python train.py --n_layer=8 --d_model=256 --n_head=2 --n_kv_head=2 --head_dim=64 --d_mlp=704 --vocab_size=1024 --activation="swiglu" --norm="rmsnorm" --norm_place="pre" --norm_eps=1e-05 --positions="rope" --rope_base=10000.0 --rope_fraction=1.0 --qk_norm=false --attn_scale=0.125 --bias="none" --tie_embeddings=false --parallel_block=true --init="normal" --init_std_qkv=0.0471 --init_std_o=0.0 --init_std_up=0.0471 --init_std_down=0.0 --optimizer="muon_variant" --lr=0.0019 --beta1=0.95 --weight_decay=0.039 --lr_head=0.00489 --grad_clip=2.0 --warmup_steps=200 --schedule="wsd" --decay_fraction=0.92 --decay_shape="linear" --final_lr_fraction=0.05 --batch_tokens=16384 --seq_len=2048 --doc_mask=true --train_tokens=168000000 --steps=10254 --dataset="wikipedia_en"
MLP neurons of a small language model. Each row is named by its layer, matrix (down: output weights) and neuron, and shows model dimensions 32-223. Each number is 500 + 50 x the weight over its row's rms, rounded and kept within 0 to 999. Numbers have three digits each. A neuron's up and down rows have the sign that makes its largest values positive.
Before each neuron's rows, "fires before" lists the tokens most often just after its 100 highest values on Wikipedia text that the model never trained on.

fires before: "un", "and", "on", "it", "iss", "em"
L2.down376:604566565435462586525558589480448482489550475431582510480556441523535507427390568541551502529533488496474480555502559500481487479515441516499610504481525421468450538470527468477480494485501498472455563460506486489489462469453521513481561588508574567429529410425482431512550533506447505546541555444536444505504519563402598390464519471472453386454529539430532445551460452493480484487496536493596482499495386477427523564461439515555476603435560458560506624538494475650497487503444496466474517486555440523516502470473523513540434362585454496443451470359499599527449508454489509492

fires before: "6", "1", "5", "0"
L2.down617:394433497473525504453528527452455483600457531541441512490479563484476603535497480497511511527537546470515532439416456553532447508573539436518467547465516482515474603574551561545468403462548403484452431484496483530538547577509458414555527527524572559468505493535561448505457507381465475522540548518439553494566434542525584438514517461546474510386436560494538523396503529560502499512537493470572509440539437491505515538519520516435524518358479500444486461450456480472504412491568524587585513529520481475396486445465561508433562545463420523514543502495582499493480387521446572477

fires before: "2", "3", "0", "5", "1", "6"
L2.down627:584528540528555475567440572588537523456491474435539526450461590502490516432494442551563546493482493516490561474487375481485505577610465538503556541466404537448495487505496551510500477447580464584464481592376467590463614512490463487521449376561570532530443616542500648476511544486462496523455443518549502446544530366550448515512499533559537505528521515532546480439483487529517598536524500468562431399508565514429544474471554561592498433478558497477474514480498510431498458536533484486542488435601470418530515453592495446593509512496589472515473549476488436556590469552510485462

fires before: "6", "4", "8", "5", "1"
L2.down436:577552510442584559512567455485573578377509507462460552502554520435475464550505528532378511530549490665519542516482578563586501516531413554470524514407506507440430547463515428506503492552548509551497521444466541549422532456479522420495485532530528490454492554489504589482504480531484520482559510490462504437571502510435475488478459493639487415586472397487526606472536484513451544568547536500415556534508444452558654601524470506459519492518428528479516500497571524471481467398508449542565500498571372562429473533533376489477509538476515558512481514455445515527457413549519511553

fires before: "ch", "s", "ed", "ing", "al", " in"
L2.down202:403504496497555449592490468491527549507391452532407503576531538490498565557531485487528473479473507551580509602553532496441500506540516562507446564476534545523450500512471440446447554462492590513567517390451601376413519453555518478557537463470503445478485444530546517530476546495553519612473474502471530521471525544446505545480433522519448530446517437342467510487537464566518523477454466467603447457526466457499529522417524581565503412522555568557536441570546585520498528542458570472505480501496456585510559488585427520514532641480641458450519488443486503484549489481484577491

fires before: "c", "r", "ar", "ip", "rom", "am"
L2.down158:476464557448541512427489447440590550487449463602505436479543441532545479548529472486437519501587471536475390586554421451518525510532506466506528457463528487550430454343507503529451510495435516529541543470434477533545548516460529514477455472432553422456517438571545565489566496504472587484478455425552559453440501492450600474543544483509509537564478528543386371564406582432499466435430487466475509535581571468497475394512481442461524497463551543542470500498541509562457485473503469452407404415540504627459529496330440463509470467436468525412467477570497458497481558439439542582

fires before: "orn", ")", ".", "–"
L2.down612:414601522469366663449466488453424501547489484493526458488429463460539528545487431495528465543503494521549456407512487546467449515428458507594427560543445485568587359541477538501499483432445419590390491430417507502372408433517501530544539461529464484441543491511496458551501523447504435567560501520562465490573551521502541470591458528542465508530399474456473441473512525480469447496371537483452523502476492428507542516593416466517569552447490596529456494452529435486439502570572486557509515455447501484507479556451531450418542483420565409486485448552461514419499456497541507471

fires before: "\n", "g", " a", " of", " the"
L2.down416:519521538445493509614529498557532454403497541506458618505553491491558525407491495441519468467478481440510474392462509550480531529525448545480490503538485462582443518463546557486505424487590421483499482459519461566556503550531479523478491490576455493447481581493546430480563463488518437465467537560477458495473434524429552468558491551464523440516482442491452421485500526497407487502558552521495483494473425502508476533458420520449518556544490482459494568505479475563489483497471444523505539444434412550469437560451462532433607516449479576500462481457418447530441515507425569446

fires before: "il", "he", "ang", "air", "ar", "rom"
L2.down460:533528552435406500482553399434516467507430490505453549418540532447486527598492496446517530451566485503544469529480535414618476523472493498475413582514431560396559461449580428574505559472432469512486462504466533446565517535526451509508494433396560506517446558446546495509428393501410529424577531492498518484471534500543556502527502509519499521458455479551589454572528469511530443480572533477530447577507434519483488574517546512553577471556478482454523498565374501406479481516544658541455459468575561534514484467488551540426469473500605538523477437541480532531515524468466591539

fires before: " |", ".", "al"
L2.down700:522477478574545534539481547456571536458565548465546563444554607425482494470497464421502502499480422548583541521491516479427500474430551540490482486459499476515478431476465416524529584560469442469430461588576599445524508546523443539484610434419598532507464557481425473421459517497559545536514506575521477555590480544441508489447502535456515470483551490495540603457453551486428442501423554500523432494576499464458489457500568421479502530493545532456482483511476520492502578619439524523536484402580481528503477577527449485508547521530547444465529421468440538402447380440515506587

fires before: "\n", " It", "==", " The"
L2.down151:536452391532506489521396536445562466489506509458639584518542489530549409525569549503494527580498491441498539501477364419551426542580502503496526593567525428490648546609479566518453532420480475443531539431496448608506506472520501505485539573465365565518551569412510485462432532453574450524558562488518494499472481460521520487523496517396570421472496551564481498527549540490550516508372555510518539524497533495457456514534469454573540521495564472408449447468482497518566557400515357533564566510479503469530500450429461466490532390486526545512525450486515493551536468466465595524

fires before: "\n", "-", "==", "The", "===", "A"
L2.down366:468457482538506499493493555505549460412525560451530493542470482481612528514502504479506447491467503436525500556492579504504580445627508474457471448491469492470513512463546559531515488489538489500445402510532473660467531482611510522549496604506460520465517445470569517563495464599542475514505483467588498537438508418469541501563553528488497366475508528503530491605495467589411493511531600439480517535464499478546468634496541504534412496398495510474572522402564428706452500474479524538546530470506527408530545542461598453523562599437583469430610523427543504499470551472422444535

fires before: "e", "ed", "als", "al", "l", " m"
L2.down185:520475481494444496492577503549540490394622488447511486543523504433488482524504362492512459514507505485494462499491510559492525467495456512434521545552544524386480498532490524462423480564456447528470511459537526473510523462492545445505518456502598500489614554555517405547619591547416416455530481537499535532530497498519514546482548570562461476512494506453518540509566511568469493508565462425467474456456551531432443528384528497562563603482513567531445586449473484564480456523479592395498568470515484466443490626385569473503539524470569451472526542489480528455462536534509420485

fires before: "ge", "ction", "ther", " of", ":", " in"
L2.down125:444490483600520460506572549425494528543520484404479470511460495462564457543515485565456474530493568622552413491469562512514437525397517467425559440549485403538546470451424521544452488501493537531494444508540578481472496415515529491521470471578514604417491467551440442515449449441451497534554366514493536460529494583478522482453514420527387485639563502462537477584518515437433555496447516566435430540564450559572530569535426517500469509393518518558499494542433570469500461578545472464530537515590461467456576509456546545513561624475527492500471466548468436535594526501570561438

fires before: " |", "x", "–"
L2.down417:598531517446485523448443465542570573512541458490452469472509577531564448537522465481508490557530461471556455483491465488439520501538451415475499586503461562478520545500434572524489575530455526476407500507539497512548517459431549488562464443475425548498427402400430556422421434387625461583456567484458555487434574483526462533446529532425531564506443527614431514471446568452475489519470541479493481571476446514419485473549477440532453517485463475499512577517541503512538568539433437539461478526506578529548498529459520478575518397550532520433429487465410399397570502484447594463

fires before: "at", "1", "2", "8", "7", "6"
L2.down268:565511503522565613450496489563547435474471544431501421407544500451536541429456440520515560472537491548478488507480524570459647460417421468443511547540489504562577449512601499473539498442488501483494516425555420579553574492523520517463599500518621499417545492531521548484534390448487584497502478611559542520494499399547550501546483426596595549500541498496527523452473473561468580537489495495401484471492496472452523482528539538430461521491467450491559489533463561468542429460550552443532513503601481459593520439493549484509515446413472435513571474378522544530402470527472520515

fires before: "u", "i", "t", "x", "|", "m"
L2.down263:460484522435603470538484482498526499489516525507472422567468492501617428605552511501494479498594533506474400575490489509509512494403575491470560406510510442481575412469535463466512413484514574524537547461485439481446594544432569492451576480477549519532590603423495524468487339484569454564590444444451530483538514569546505483493489544527488522536597531444536516434548530491453417601503519469510508458550498556425513558450485472388480390438476562473485491408542550496536429523524442553420371518601474505460557464544509565484460536549547472449473509568574484455498565540454574465

fires before: "ore", "ic", "ist", "ing", "ed", "fer"
L2.down523:546490515496547406450462474451501461443536562518527505416459438541519523499488553484538516459474459411414584549575494542534510417478551540464435496484547528528471544555648540542489472525466499438520610494497493407499565513468471436501466485525486555483473572560579471544473597488417532522461489496563481558472507605481510516445505597445536470560507590530467525528451562551563535498530440510438605521490571560516470509552483487471384559555476526554505556523402563557546423525495499545536552459473546464496482564428477490565462428553490459474486462538505502443467514529509573475

fires before: " |", ":", ".", "–", " March", " -"
L2.down134:398451453545465549578524464573517439528421534467522436456487479454484495501533483492448432564615513422489447596517548508495464441563454482504459477555540517480600574550551470442562597573478505581545566569479550462559481510566553566591455422468518455489525387514440475560405536634429554465500567454551545515514464471505506522489530563505581501485426548562511466477476495579531497457520523586491573574570492469483455481520522497467523519550451559450487468521401528451410577541542500491415538510478476472408427534481485459557466497422498480531432432450467472498481560514461520439

fires before: "e", "un", "ge", "ol", "g", "os"
L2.down579:486536413454478572444529559439508476445504460489529498503535482439468500571470551490547553511579425428544550479427511561488525486513420519460512616488560590517525477436542517516611571455449483480544467431517464543570445521512466507500459539442575569527452568501485452483483468548487518434571482478433520470528490606457505529444484421456491481528451587532426413496551526478449519514560573513537465494556630460578512533555506444436521486597462548513475492582478547475515538482496501485468429466535465577509484505618551535513398553477442514495482523495524584410507501460423476563

fires before: "ore", "fer", "ied", "ment", "f", "or"
L2.down256:567414500518511479502453450482532544463489612544471512470409506416494587469472577484563549465537460468506470458439511583587479524406559553578485513506559501516465481501470501549555549479484516491488412557514551525510438444502527469454592554528494492432522470410532539419585451525524493472512587565579421507454475550443540444457510500525578501556529615462535500454483489544474515408523445519453539480414544479483606521474564454425514551515488547510513496579464476506543511426458527478506514381413496530440511552383460464457542506494485495460554603490410554500464556491517469447